Part of a small language model's weights.
Size: 26 layers, width 192, 4 heads of 64, MLP 384 SwiGLU, vocabulary 1624, 11.2M parameters.
Architecture: RMSNorm before each block, rotary positions, tied embeddings.
Training: a variant of Muon for these matrices, 5234 steps.
MLP neurons of a small language model. Each row is named by its layer, matrix (down: output weights) and neuron, and shows model dimensions 0-191. Each number is 128 + 24 x the weight over its row's rms, rounded and kept within 0 to 255. Numbers have three digits each. A neuron's up and down rows have the sign that makes its largest values positive.
After each neuron's rows, "fires before" lists the tokens most often just after its 100 highest values on Wikipedia text that the model never trained on. A number after a token or word is its count.

L6.down151:086105127120147121133154121158155135145107151149111129136135128133148137117125100131110135144136164144110160182125139089145160157091114128100110121115136122104156110162154096132116116120127144099129142104123150143153114136159095193127104127114107140164113120151115115125169093096129118152149144185123114151112102070139143153111103110149115112120091174119134127147115147104182119087100156155136169131163119117117135170143132112181142133166100108148102130153100153134175104123119142127138084149115099150089137101124173122115116056129142127120106112108118125187184150139148138154
fires before: "e" 21, "ing" 13, "ual" 10, "es" 7, "s" 7, "ation" 7

L21.down80:126140089104136107065117108105173160098143105124184164137135123090127100140147136145111117139158089085094131153192133138114146120173132119159148142075142131141115130110078177111150153155119139114095088102110128128100153116160116141151116087123140103110119091118120145088124152152145131103110111141096107136102174126132118109107153103177150109165161135104140135134121145095097124153125125115100122083135142103129131134149100137136148133111100096138155127138092109115119137160103118110106104147078154117167138170141148124152108114141166125137108119127155164165149163115149101148
fires before: "id" 14, "p" 11, "ect" 9, "ec" 8, "ist" 7, "pl" 6

L2.down151:124147173062108152134138107163111155164160120123083152138133129180175144116118120110100127118127151146139127150112101106086124141106098128072166130132126131143110115173151092122102123121130137138137114170163112135161107145133127144086096135107102165168121118123130146109124158092142160102128125130145128156148149161137149125189162181126110121102133154126170132150134116130107125113078113129107164118144176125146135145120086170128161126125146106120132124130113145148168136149152140102145114123182137204126165115129153107105143140143124111124144138121072165112124136158149121106
fires before: "vel" 19, "ath" 15, "b" 9, "al" 7, "ad" 6, " M" 6

L20.down323:168112159124158130151120133165092131141118078131092104134175099095105135115135117135120155152092138133124160117168121107118156100110147161142123090104141170144100116119140125163128123091167151162166113102128171161135103150135129151140159136096072142154126109103140118140157126146118114143146113096118148096163095111149142133115110081117090150135159130127162119116138090121144173107107109159121172129128091134179164139129127105138119137151137114155074100099151153112161115158128131100133099109111123113101116136081122136123157094132139121118150125203137173113105137140095142104
fires before: "ed" 20, "s" 13, " the" 8, " a" 7, "ing" 5

L13.down3:097132135106142133134099171171108127144141134109082131156139066089079143152111193098141134101097179150151152123154126117104145141118150123115114117129106125099095112159159082155132165121079166146161111088079127156130109116125127103145162121088087148131148112109134114145192136073120154101101144146123116133111115121114101108150099110100089128130130151133110127115124159107142124116104125106154087125148128145113134159121097140146107142125117128098133128160095119126125123127129120098141098135118130156191072103114113119129152122120137144120150107132105099113068126101133157146
fires before: " the" 23, "-" 18, "ed" 6, "mer" 5, " P" 5

L6.down149:168159152130141115085122129113056120101126090111090120121137094126149167093126118100148143161118107140136117155123104103149105102140053112120121153142103140092146095113135138120129160079112119152159100131142155138130125170115118154144130061106122126099168144115111127093104096159139163154137180165100097170128135126125089127151152143153154095174127125062122145138123125139123109110145124102102144141163124137145109117118143100132115156156113084117129123150118122137144136137162096147122115104109136194127125095102110131112121126128131118092101154159113108141149147156122124091
fires before: "ice" 12, "ed" 10, "N" 10, "ing" 8, "W" 8, ")" 7

L9.down287:112148107146109109112108142079108144154115138099129144130149149143140118087157097074127098107145128165135141126140128128160151112160174152115113121137114123099081126149100126152131088137122146111104130155104099146098088131102128080115137123131147120131127131154154111109137119088093129101137157139121163121144133146113123127115068101167085127111155128112089132130110097198100128113165102160119124100136127100119139123121174170132146091146152130105131103111117139119125077117134179121131167125154100119150180152135114156150184098162106123095106113175139121121148095088115116163
fires before: "=" 12, "C" 10, "-" 9, "S" 8, "The" 6, "A" 6

L2.down334:104115130108111109155103094129083162165115127096118145148150182140158148123118091157125130198140099090123147091132124108106097159121132156133129104140182121126141118133176110125146122126117121133090131133122059148156123162163107153115142125126142154117176131120134122138153135125141128137114108121155133141107090158148114107063128093116145118149134103157125106150089150123139148140080110100103195180133152137142123127096119087144093150153108101090143127095127153173121133123114111124091139160116101148116153127127105142140140075092090130142130089110137148148111117136111118119
fires before: "ed" 27, "ing" 16, "er" 8, " the" 6, "s" 6

L10.down263:106133141133091147106151113141150117148140049190148138130142143157147116115115082099163175109158132102124104104109119139096161115148138096102178121139120129099158149094166115110199168129127140114125109157095107124156079111127130165151086113110105141149129154153096138127174132157117156136095180136138146104146131157099148136110133133108101104126146121140116107133142130108110121106108128136073113133141150151158124127138122146084114143085118133105129123127100089104161164149121131098111090102115113126141115113148153084158161116108155142105114161158116119110102111160109127112
fires before: "fer" 16, " to" 14, "ad" 9, "ath" 6, "end" 5, "f" 4

L23.down292:076121123154131115115135146117119141077134102129120121151177103109150134093140158118126129145161111138141146174132109126105143101146129134108113154147127096123094135131161147160066145131120192119139127099126151134130123158147157133137143135131096145176092087078108090152158139155106118138134110144137128087132137119155115079115112141155158116140119137061090129132168165141142121142128128160124086120171129098109101128122098085116159134156131109079138128093081140133125124096180139105160110122153140112143099130147114139168115113101121112124150156137126142131166113143167096183
fires before: "1" 26, "2" 18, " " 17

L4.down111:118100137117151099140145201116099174132140155144142076154141108091154142088120144110125079146110135161125153131109147161100112143096136129131097162094091127113119133165155063139146160133121174127110085121121112120150098121132129133132074111123161039122126119094138131108120149102110127086182130128148153122114142110122108118141154117136112100099171104117145126140086136109116136143119124151154161125107105138104158149152134061129132122129150116152110120107125185122114116138169147139147124097131143157090150143171141124117110117113131141113162139117162124104130115138106142142
fires before: "ork" 27, "ear" 17, "ou" 7, "es" 6, "ug" 5, "oun" 4

L2.down42:094125077063106157142134108110142149163109146106128148124142142126140129101086140112110156129182133147176094099130136127099128141136158122124138115147142128143131148118161141125130154128100146101133130157092157166133161127113173135182111112101140153145127096119136121122136141115121094083133084183138154134078096151122116150155137155102161136138125128181132160120131130132152107122104148095165139152153100131170113127153088065111144126120171183138142131143118134138152152116104146159141154108105103162132143107127177114126132096150150121125112158167137159120151111095096101099
fires before: "ased" 23, "v" 18, "g" 9, "ase" 6, " R" 5

L2.down93:172155125159112150119112105132145156139121173106168126154153103104113119117127097160132171109159123145126132113108153158128081118115109129152131125127099161153141170115140117098188103151115182192103116099114088102138101080140112127150088128127147134128139138137130148131127119147166177090133085152110128117136100121134196123125104184127110119086173124144129117108095136124122079144111139129154151140144144154104127175151116129117143133089132126128048157131129105126095107109123123115137142114133129125107140131116098139128163133134131149114136139164119133108159061124136139151
fires before: "ourn" 16, "ass" 14, "oin" 13, "ust" 8

L7.down61:132087125140143137153133135117159141169150137165141151097099106108120146151133182133121123133144163126166103144144188180146101157130142144159115147148103107153173138123134137078114138088086116143131087131090117143128125125132112115128147107135067153132156097099162151159124111114118170121182132130154157105122146127141137183120138141111163138101123112124140111133101098101126093126131132090135147127139134131099124177127106117146153128136110103124115133121118137125116121101169117114094110152117152129138073114133148136102080099134148074128167127130040127092101104110140140106
fires before: "all" 28, "." 10, "on" 5, "ith" 5, "ed" 4, "p" 4

L15.down81:124083152153128145119211126166119151126141135120149097152162117176155137159143141124184114134106097109130104094144114136159160172145111145120115162160140163132137156078126159161149084108094113164148142131148129167144128148126148172108153079122158147168089126124123108134141137133176124162132102138121118157121108132123130144107150120149084095099115106142120123132135120076137137140131128123103121088135112121105193078131118150129143148131128122112162136142152102128159161156111120119130127166135112117110106175141150095147133175131091119144136138139130151123114066122108129137
fires before: "ies" 16, "io" 11, "y" 11, "ents" 8, "ent" 7, " " 7

L22.down54:123107146140153119119083188126143099150101139098100158158145115108157157139123157105086134110116123097134145146145095083163150135099109109126123111084092112135202138126103132103143137134144125135119145146114098120119129096104151116105087128121152157160146085131091136131147104106124091141078110121128153114087126084131182089085167111130123091118120120101104117126149114150091114147164087092123147127162109160126093141178126148112105132124118140120145103133085113137101103116127113094119167144121097140127171154142140142154123142130138124121136120113080134144119074117172129143
fires before: "ic" 16, ")" 9, "R" 7, " of" 7, "y" 6, ")," 6

L23.down140:138119133100115159162122124142157159125161116153171151179091076151139091113087140171113162124169148110137123140133148083154095148131097157124159125162109157118122117092118125166163096135085123110118152116093152110106149122151116118112105126130130150133048088160133155118120129091144155107190095085146164125157122145094112132154113137091135123140132138151126125117144107110150100124110164135141117147164185168119127117133115155131137098178128136128137087109150101139146127126133127125154124121134111151105121101122154195124089121110124157151123113118143129107150128106104156124
fires before: " |" 27, "." 10, ";" 7, "9" 5, "}" 4, "ro" 4

L20.down322:135127151139149157126104093126175134098080050104098150118066129134123165121135125125155155120152138116151166156125099122105137135090139147100147128198142142129095174123158153132107122123133119101154118136134138148176114108141165096091127089125127147133080119138115123157125130145086083104112141097101114157142124092098096119152177135165133101085139151137134125112127129118124147103101114141129089128155116158126156158148118133136140136132132137113133141095113145106137158166184145084172120138130119149105114121168177106130169144123087143153134120140143135116138150144118114161
fires before: "ional" 15, "ion" 11, "or" 11, "ation" 7, "ry" 5, "ions" 4

L12.down128:107101116115087151134147124113131102122118103096127104108132108130134095104146146110127150123140113140078194083129098106112109178139103114079107121141160108103120118092111134095132108100118113194118130092109132162124092108170135129121101129137136139146139139179144093146132139130119140136155089120135119179098106168136100115155148141100112117158131097116122157153106141116131133121137133092143139129111138107140070120056154117143107128137145105107100097136153138154156102148084130139131127168173087138101129150160151173094104083124132122150178118144143145111121112143127160100
fires before: "1" 16, "5" 13, "0" 13, "2" 10, "3" 8, "4" 6

L2.down239:130108154142117160118167131122160131098094143089143117117171133100119142110129087114130153153155130177141139128132124125109094149146084147128096118134083129109177157127157126136169157120118187148108091136078117140132116100137129127107124153162132100158106144122134120081131100104140178111120149127092105129117118131135164142124131153123148120086132112120172094104133134069126095177108132104131104137118094129157139131148097144094162144099133166156076132118136149151173156138159130146191101153118139137098121148113147142098104106151122118168135097158129094095149108162141136140
fires before: "ourn" 16, "oin" 16, "1" 10, "ust" 9, "ud" 5, "un" 5

L2.down100:128149142132133148072153127138111157133159120144107161111143149156157100130102133109128148107129115133124123136138106121069148155147116135093182099134154125146148161150131083155130162124145143176131123139148126110106125167100164103155074092104103114185112156127120130161156128122165125143124111142185135116131113129118160159124142160130102137115107132155109121110151156121094136121087108136157123085132160138169124122115128176086161122113175110116102100132127133172133147153120163127131120135185100135118147136098161138163149117172136110133128161114093117103102149144194113097
fires before: "vel" 19, "ath" 15, "b" 9, "ad" 7, "al" 7, " M" 6

L2.down297:133151124148128132064129121145079117127154109141114148113136105103167136166143131132085130183122112139137126138138152119098106116140071137136126107145126090140121114105118145126085124075132141142101121108130160078115106163108105118131153098099158170154141162102085130121151101136108132145143145115108110118112126100121086125147125167186165127153141134109148096097090136169090097131169114110134103150141140093163103132133143136146146172159120134155088140114143096175112115146128105127155133127098178147134084102125135125127111185107131155161100154155148127146128166158109114135
fires before: "ice" 20, "e" 16, "ed" 15, "ic" 12, "ing" 7, "ation" 7

L2.down131:142121119187087158136102124134126106104182176126125085145159160119130122147119106139166122118101132151129133137149113122122086130119092105134133136117074155105159115139173121148130139167150181148151093116121108074147145138156110116114082145140124114136139112149086140133116112108077078126178113137179124138144105129122101131171127138127132173120144103152135136110084110129112123114123137110156169125118085123109134148141111157130141098139129125139165119142142190130136148099163148181118101089139155151132125109166120155121107176136179130138126111144093154111123166120127114107
fires before: "es" 15, "ou" 12, "ear" 12, "ork" 10, "ft" 7, "ug" 6

L8.down142:144162104116128144129109173154127149088126138150097141130127146083176129153204165104125135165126088128113142170145131102097107154121105082119131098109090139123119129148114102105101110105144168124124142117172097118096135133137143124127120146179138127153094101136088144152107126119145122154158106144115148115118126121154160117107157124176112176144147164116166106132106132097134098148164148058079160178131138128151126119145112140096113145156114103123117146102165105116129103129120112127110155108105123169106134096135117116143126149082144172127128129085106139136131116126096097157
fires before: " of" 18, "ing" 16, "ic" 14, "s" 8, "y" 8, "ed" 6

L15.down236:150152139145133141137138130120110152134145112132152153109155102144114169142098084150084122130130162093136162161165099120131150142072098095086088154117162102096187141117123112118114093103108171122100093115153132084110122098159113166137121079125113136162124123078134151130154168153114137116137098177142134129131106130109156113121086132150152134131155174121114146126157104127133142114131165134127126106118098142129132174137072128153138123145112067113088108092140133132127112120122132133139147135105137139145110133134067085123119163127132142116139139112074166130128118151099162093
fires before: "\n" 39, "ut" 9, "e" 4

L7.down326:106097129127105154099152106092130109161093150208111166124123140119114177123145133109134118159110129121129120138139098085111112139154074128131158128139116119105130149141140139145172153112123132175141147130136097123106118115080157134115132133089131165137081089143099130180139124095143160123149156150136116102139148178110132152133119113144150141127165184155120114079151158101092154108085109123096135113155137123130165126104116192099129122161119080138118091134140138141151176140176096166154122133131141131127114154141121090160140127123168099128124139130137139132138128112149100103
fires before: "vel" 16, "ath" 13, "b" 9, "ad" 9, "al" 7, " M" 6

L23.down164:156129160128145155155138127114085170128163117127125147148147103108159123117124091143126157105176101083131123140157121103148103105143099121121145147081120115130130112119141132126125127120159107105157075154119122141168096161141121164090115114119145090137109137131141108111107108118115132099151114134141123088088107168094146131161133115093103155097156115100150120094119118141123129147117171140133112141178086137116180118135138130115116153107093130170102146188119103166139137112158120122119098143136160138145144175167072099116094075122133161120167135163115163132084156150136102141
fires before: "e" 30, "an" 13, "ry" 5, "ol" 5, "l" 4, "," 4

L2.down222:172109149087153119123117106118126148128106173140137129081108178120137141113115152135162121125110130132143103156126102115133161166147126159136121142131142107135136113138082082153109116144142128144095150159121099186150113092059136131106120109124129164154155120110112152178101131096096170135162096127116141145079137155117133149149125131138128168131141098094120107116093171130126150146106110148103116091104126137119129088177127128126162144160119072107161188108147154100107111151126153089104124125145139118123107133114163093141114118178146108136131126151150160173133121097121151147
fires before: " the" 24, "ign" 20, "c" 12, "fer" 9, "port" 5, "p" 4

L23.down228:146164112138146112131129114129166126128126126142146102100133120102131121136156139145135120085104094127118108115080161149159140156165130124159135081095089110152140150131117134090110078094084128106121177142140112143079157117157128139117155131122103109109152106100126144136139098086125091130106162134105107185141116126099118098152168105158136145151162104081143140170131136164150129131166122144153124097127149110086108122123182172100111125113133144115140134122109117123126125101074123148119082143124104098138178193130069122136099148117126167116088134151125147131160128143124132112
fires before: "==" 35, "The" 9, "===" 8, "In" 5, "A" 4, "0" 4

L15.down120:182100123163126121144096145197090092128137098175129175114092148154179133126137144130101113109122112136139124092105117121150150122118149128077114132121139164150173115146125100147066075144153129123127135120128107126136136105130171117165111120132135146159122158132110047111141115160124111117128126115149123100164125117132140120093101137105109131110122133084137117171094118116126128075145134140129114096164119092111161162153109112130143120103151167098145165138162125150113128147109103152119107134125131142105121121136134180137109150099122128120104092099177109104144113132144131072
fires before: "2" 26, "1" 14, "ory" 7, "her" 6, "ic" 5, "ical" 4

L23.down354:117097131134157129148134078096112152150119079111087121127057176117177115104102112114140091155127137128101130126133159145135112098127131166183152142119113106125091092108096134092132097088132143088147129111125103128132185115142094107124124155120129109109134129102088156140110152161118153161116105142122102127103128133087132159145134164112130105118132104132150159080106152101177138131064116137108100128095144160115175171103087114112154102129101181102098149108129136102126105129113155142124129148130168116129137116118147143144128138120098120131141125114137125095133091136118080118
fires before: "ay" 27, "ays" 9, "a" 5, "at" 5, "it" 4, "es" 4

L21.down280:113109099172137146134107154150109126145136084133125127110177061150157148158097158111096176097159143129147137149108122078148136137125146121148149124096131130104128082091119167117164145146126136146119137151145140133150123081120141125106081119147111134126138112119112129158104155114135110100132125062158157104155154105137119161158132121115103118133175133120080114072125107136131148124097150132119145160087179132142126159155148117125132103128131083169177127165131120099132137136173137139104101101118119085132086132155136143147115148121102110083144139094132134127141087091112117154
fires before: " |" 26, "." 13, "w" 8, ";" 7, "du" 6

L18.down201:184127095095121149125127162164142171094150147139133161122149129161138107144134184165129127117202093102087167161133114129088126162129151128105098140103128131148145156127089111109109123133127146093159130132130067153148134111121137112115105104157128133082120120163151136101126106137154075079129151120070117103126091122122126101134145137110106177167115131124081119121088171132133117134113130119142086087169167108152088132132107127116118138099124147128151143104146141131123124141101132091128077134157105145120129109163139132135139107151148141128145128110119105147119113108103146080
fires before: "." 13, "ect" 13, "ess" 12, "il" 9, "1" 8, "ec" 4

L21.down342:149104162136150099144126132086117083104135108111111122107133128126133088097134125152145174152130132128129138130126112127146142104145085128127157152165089104123118131167114131167093148147168125128148127132127200087162075114097129149123144127138121183114099142105139179145149112101120128124119131137127183151090150100137098141130135141145122135109157114139185094145148090113099110091137157143129108100155142129129125139148144118094086141150122144109096099091156074097100121142172143143147120148145147137152135128152132124118135146140132097148106137052134148145125117177150183119
fires before: "ation" 22, "ed" 10, "ative" 7, "ional" 6, "ing" 5, "inal" 5

L18.down307:146113106115146120156146110100144109147111153150157123147137099158148121119154114136145126106127149129079128115140156148125114131146124114084137127074145128149126145077126119109130134093136103158112091122153120094110140145158100126119130124108069132131110142164084141124136114137120109109119127124118205111111155101117134101124111128107165174139118152091114157094118116130129130130085131202093154107124155169134139136159105096095110117126155101090076131091088077148162085103106103110115149126138146134116099101121140124120108132125150180071133188113094125124130103111119119111
fires before: "\n" 79, "ife" 5

L2.down72:100118144080143106116136130109134139111118138134173133096120157126155122098138106118100143117091114102102078135140149069138125087130145148133118139153117131160135120146073125117104121154153117142124143168089106182131124118112140121109152109137106064145136163130121129126100153177110180166139140118128164135096121138136094136150088123143124148123192127105180077141156160086110131152110169166132102102077135138146162085147119117120097158127139100093146150096142137082143106122133136110129112118139139109111083131121158126124118136147149124117088125150130119152146098119174136112
fires before: "ign" 20, "ild" 14, "il" 12, "c" 10, " L" 4, "y" 4

L10.down283:109098167109080151154156126089110155157129104088145137082126155127129119153110104145095137158101125140159115126129153079089098120112123114130108178119124131122142115144106114114161132152111101130109161168140125094144104122131153097098105117117139140107065142163163126135154140159134095135146159112110130140133166113122104149143154154141080124096150119140095160122138124098140129127089094092190123147136114096114130116099143106112149157130116109100131145135158128152158152132154161126107099149089128133079117105150132117120110125147111155149098197144089154086157129140161168102
fires before: "en" 12, "u" 11, "ob" 10, "w" 10, "inn" 5, "er" 5

L7.down39:129099119119146144136143097118128138114121132141155091175201136114138104118107121113167130124145133136135162165137094137098093120102109145111114130127103151135106107142133139144129143124095152151103084092098141114107140116139130089134118165105149068119107132086113147102150116078089133159183145140117141145143132147132135102110115127109092168113182116154105110078112143089126090115113154127162156102094089145106143130111103127082126135118151122179148105131149184083141123149157091155154148111134155123088095083146118100117154122127143135110116144109125150132102163141120127093
fires before: "ear" 18, "es" 18, "ou" 10, "ork" 10, "oun" 8, "ell" 5

L6.down3:125060136089097148103121128085133126108108182142136123101102146098164144135144121089120108097132165149148097185109113093110163140128153113108127131120164104137114118144082141127103118105145114117096110155126116150161128143129142104104141078123140155129111156049137162171097149128128096097193122130136081107033137128110104141147102143104113145112144145113128114096143135118120107157118123119134131117133134149116120107127090126137137157119159143084138127134109151111138096122113139097125130120138184133157138115100119110111161151099129158093150133142113112121095131152119140120
fires before: "ign" 20, "c" 12, "p" 9, "fer" 7, "a" 7

L19.down210:137126113112082132075149135117128138117156134096145139132122113119113144167093130159134168134130116114159112103138109136122132091164150126123129118115104196091129115128113153122193146112149139137120111140139103102129171141160131086102092147165119117099142140145133110079107145101126152140126172125126074118131138123092156124121108102066115169121107135078137150198112124143069088129120152110125154098083142169125136136114128100160123138161116122132142125154135114125120138132130110116173144138100126090079144117150163150110138151108149135173123174088129123087129131133106132139
fires before: " to" 16, " by" 11, "," 10, " as" 7, " with" 7, " in" 6

L14.down64:146133218139117119101117128142126183121109085133118148083122095140116097114132088155104114156163152105126138120131095089102060135117109122135118116138137132117122130193133106106136133096132163131150111114100133115128127079123104143148158133110132124154150120140128114106145134182085105144170117122118111117069099153142121119108130144122120124127131114111120116113127132079144179129089113111105140152136125151148103089140105093114145121176135125097132123100123127122144120136134122135123148158129138131084071090065104101142139134119174200123114147150128116098140147127138137117
fires before: "oun" 14, "ed" 13, "e" 9, "el" 8, "ual" 7, "er" 6

L4.down173:095125109104112162114152115118141150132110114103151099140115167135171112128163141116076121142163130089127133127144140093134148130164143116140134143136119117061154117139138130139133150084141139125151101179123102105110140129112119157133102101142127123144139118085128128102127161157135127129135111127150171142109093126122111150123127132137103116132111102149175147124132105034093121076150173102107124106127146134139161122127081115113102151118108115128158125142130093147163152093149102143099141135174111119102172148131179098105090159107109130140101183149129174109147110111132172097
fires before: "g" 11, "io" 9, "ents" 8, "y" 8, "ies" 7, "t" 7

L14.down281:145114149112121167121183134180109149136141133114107166134124082098111166093109157097170146149129152118121149110135135128114146188108072068143157091133138161127109119127143084164150170090127133112133161116126114103112140141163107102103104086147108178100144142121146131140126095078154144124141113120125149174141101123105085128127127137109117119105170107137168132106150097124122124122083130141118157169132121141135114120141151124096105122167139131174079090152090145122122115114162088135137105107123129128163138140149143160167151122120098159139135127163114133109155134119158128130
fires before: "ed" 33, "ing" 10, "e" 10, " the" 4

L20.down217:144120138108082128118128115120124130167123124160121123149145095167129131148123123113162133122139124107069119100132114116156156110117138158141112095139117120126137152119089103141127144073114110145123129120186094095129108124140157083157070118116127129187112102144093110129127101152125188158090122130115149142123137147181148157121154146120117127117102118106126164089083135079103100173111128074110124132091140097141146125093123112163119134121161128103157142152102081156130119137122133126148136141151108149105133166101154140161097156133096145161114126077150094129108080157154139120
fires before: "2" 30, "1" 29, "•" 4

L21.down167:148148090104138160160130139089154129128131115106110066116164118160135172130133103128151167159131135085148154119160098099122118150091135146142134131129124152116096136185118121142131124083161111114121165113147119143088125143154107145125170126191134132153140144119110098092165117113114119125128179081114141131149100122157139164089121106121130108186129157142133106151116113086128153107111150126098102167134159100110105134138150120134123137091155141160113126122089138093121173105089134102118133140107151112142142152126115153080158114149075144137138150109098156112127076161133130112
fires before: "ed" 29, "es" 19, "ing" 18, "s" 4

L16.down211:147139157155107099168112126168094085158147137112151166121123110156112143115121130148095119114121085114158140154127105129107127099096162104151127150109151096124097119104129130163141105102156106130118131146144114115140127128138157120095142155156190105127086122072116083061157126146135154121130146111135083120086111096170142142152155114144125143142136134159071127135122151093131123098118172114139106114176126139102163142145105142134120101089119139114131158126114102123136142126147121151161118098133102114138129079084134133129164159101123132148085153102181126108075119124107169124
fires before: "y" 25, "ical" 11, "ic" 10, "iz" 9, "ce" 6, "is" 5

L23.down373:093157177096152141107176060119104129161110129119128119120106109135157119154114120138107176154109121126097115112135151112134118149166111140134148136098098150170145117096109152120110130081132119125110131123132130158131146130137113159113116115114166122113119129123057116112126118163138157123100155125106148151134159117130127179136171096125090075146140074155154132104120113131146156113122101098120129138097138136120143156166148131135119115121133143174131088135109133150156084135130148105152091149112129165147156116115134133125079097133168133128134167089133178069108097071102129134
fires before: "ay" 16, "ac" 15, "at" 13, "ant" 10, "an" 6

L13.down199:096119160088088147127126143124111113139104148136139148144125118139141091113133141114096180152136158134143089102127113085140109140134144131131113102137118126157119128114112117141071147121133151123134170110183114125070112122115092104136135099163154154142122101148112151160142097099137082107096118137085160133093114139100138128122156100130153110117139103137147110114143097116143119148113131110087141119125131115158147108131152111155090181137121159130178137129117104153083150161154140124116138148121163132114068132121147126101161204073188089156145161112123166137136129125152156122
fires before: "ru" 15, "ence" 10, "ct" 9, "ction" 8, "ict" 6, "ed" 6

L19.down243:144132105114096114103139118082136097103126144106112159114112099119144119170187100140105134181143084170138122088127100117138108120139105132160106126149083124123138184109102123160128139109158125105133113143148186102110090140106133153121137093117152143129144155119128127149150090093149152148140134124115139111106088135144131203083147138142148131152148133108120111144129119106078109132159105083091128118151111109184132131107129132157082142155085102133112141074133107112124143143166159131152112173131141156120135108133156136106131156124141131090105147093135130135089158118086125117
fires before: "ed" 29, "ing" 7, "ence" 7, "ent" 6, "rib" 5

L21.down137:122101142137112125098134112118106108136152077123106128097072115122146150133157137128105105133128150116105171097167142124101118156141126148119118135157139124133146137105098133092120111130108104104108094137066111124131124113096104158119156181106163132127182079104137155122157117164121103077106130145156159121141073124126074145127137124119112127124121110144144146116132155146143140095119089092073103113144151124112119160138068089132135148144099141139139122133139150173109127135115106129071096156152116133150092082094109180073142150112125125102129095140133105092112128113123134148
fires before: "ation" 33, "a" 10, "at" 7, "op" 6, "ative" 6

L11.down49:120123108115138078139125079117095121121123154156140109127136147115155174120096144117094143173152135109121132117134089123151110169124106121111137128149158142127125167117121077200129144154111148096141093165149079167177089118151131095145112138120122092179120105116094122163140137121114132132126127074146147102126154117135129074106109112152115089092130149110147105139149141163112130135105135099129108185110136111086129103139129111103135131164171116094137114129135089146138126112130143123111132091148142130129180129165133102106125125122098126127102159130112128168135112189126096174
fires before: "2" 46, "1" 14, "0" 7, "p" 7

L6.down117:154144176169092183129131141117145131146158139087159104101173131164137144176128117145121130148175158128121110128142131093132125093115153138112112147113063151149159138137138128126095112135108141133106118151123141099116121102144113139135109099139149109156131178175115141092168096130138158115152068130094123135122125128146126119141112180175173118129153087133139103149133085104140142124102151131171127150133084128128142146136092094140141139123134131123133117098145130133131101141154094121115130116134152139118127182094131186108111061144103132131132129124092119094176119126169112158
fires before: "ourn" 16, "oin" 13, "ust" 10, "ap" 7, "un" 6

L7.down285:138139109158098171126131164155140173100088132117144119133172143116122117154062137161146150111128105097148101171108138129122117146122165121124125162120159115171132120117143127138135143120120086128159102169168129156097160089133125135090110122117115118094126165126124132105137122116128153096128112137130122135103119119118118136088160165087167126119129109111141132145130144155156090065125146115137088143165150116141138142169132150117151138120133163124199191178103141137177142114122165091121167131105124143143128143165152116138092102108128112097133129144176099138076134149125115126
fires before: "ased" 28, "ul" 13, "ase" 10, "e" 6, "v" 4, "g" 4

L15.down142:112151162123112123153134144119142125095111113151119098128129109114173118117103103105125110115151075134121151142103122147155149149145118167117189059165104129133155144138096139132130150155159139131133140138091105133136128128103122153116073112117109124118091093150084063129122142121134101149090156124158146129133153120199150112102104133156110156152103128107128141141119113166136126157097142091138116100119088044123103109110132109154115169124148152130108144106106142081145095137138135107128145112129142145097128150137137138158096075160121103123120156088144095112114140103152155138
fires before: "1" 40, "2" 32, "elf" 7, "u" 5

L4.down191:130171147084099131148153098124145140162129132092145133168177118110135108145159195111105152141133125149106093103113116115115075121134114109133139104127109172059159135086128144097094102102127146153110101132134112117127085116132123141142117118144161148128112134116082124130132158145100097170092174150165136132101120122121174140138117137112147164116143133106127129077097167148120139144142104144091197112131120104155121157146084136132144153108148155102087167132141134122145138141143144089131153119114133141140093091104149122157132150109116148142148107116139158132125159100109130079
fires before: " of" 18, "ic" 15, "or" 10, "y" 8, "s" 6, "ar" 6

L6.down48:156107120116078174136149150155055161126103145136147127091120108135141211122146113129149124141179104126123145118129092127142113088082148128123122109134125102125123157097106142161120093119119142089091122087124112104124136144181108148125150098153116174112113058102130136148115170118138140116150135113117095137123120139113142152138124140111138107111171151119154159134124136120175111117130130073145147171155152125090114133158107114136146143146131102074130118158117140152143175112102133140146162115114116131173102095149136116099127099129128168128149157128137126088107140133139163139
fires before: "id" 17, "ed" 11, "a" 10, "e" 8, "ist" 5, "es" 5

L4.down43:150105112123155126119137113133124148141084157157093119147148149131149079113093144134132170109146129138157119141133119139090085144110128131113146103105113119134144105198184137107115116140133183124132115108125112118102117116144113079127139132093124127122130091106112115106142121078080135138180153108098140160159118159129119122122143112130161182145159139132095145098132153103114119132101089138141163127094097123130127179166120106130144108132146103173135127124146166075123150139157118106183156085126136139154099103135120140154085115100095138140117135165114129093082169133103092134
fires before: "ou" 19, "ork" 19, "ear" 18, "our" 5, " the" 5

L20.down152:136141094122117130165151130111132124123109115115165112140115157115130159129097140157095177151126164107155131123120133129108113114161131117089098151154117129137146132122091125169206100122126134113145101131136085121126132141185130123130119156104111128104131169122110111121141141092132151095103100149146132110147137091126089144094132075074140137145099139147109146183089167118107107097085146094141103157099163158121101115118130152169094118125145170108128100148155082150108128098136108148112132135139120114137166096173146161114111152133109151124101154116103110111130120083143169083
fires before: " by" 28, " in" 8, " to" 7, " on" 5, "." 5, " with" 4

L14.down44:127140106152129166123132112107128135090124114129085103138068101120119134100148160114098133135121149131108124152146145121098126103096152133116119119162173124128181119073113123136107153119143129121138104111141113132142138126107149116159114125166106169093161118114125096168110112172120108125135146136114082109130100100073117122150088103107092112109171073116156122098108142065148143110132107065107126084091113135122158147139135140147126112158154098102132141129096136138095149108161140157128103145083123094118087135138158117108086087093096158126125110155122136139137113100103166115
fires before: " of" 14, "ar" 11, "or" 9, "ive" 8, "ions" 6, "==" 6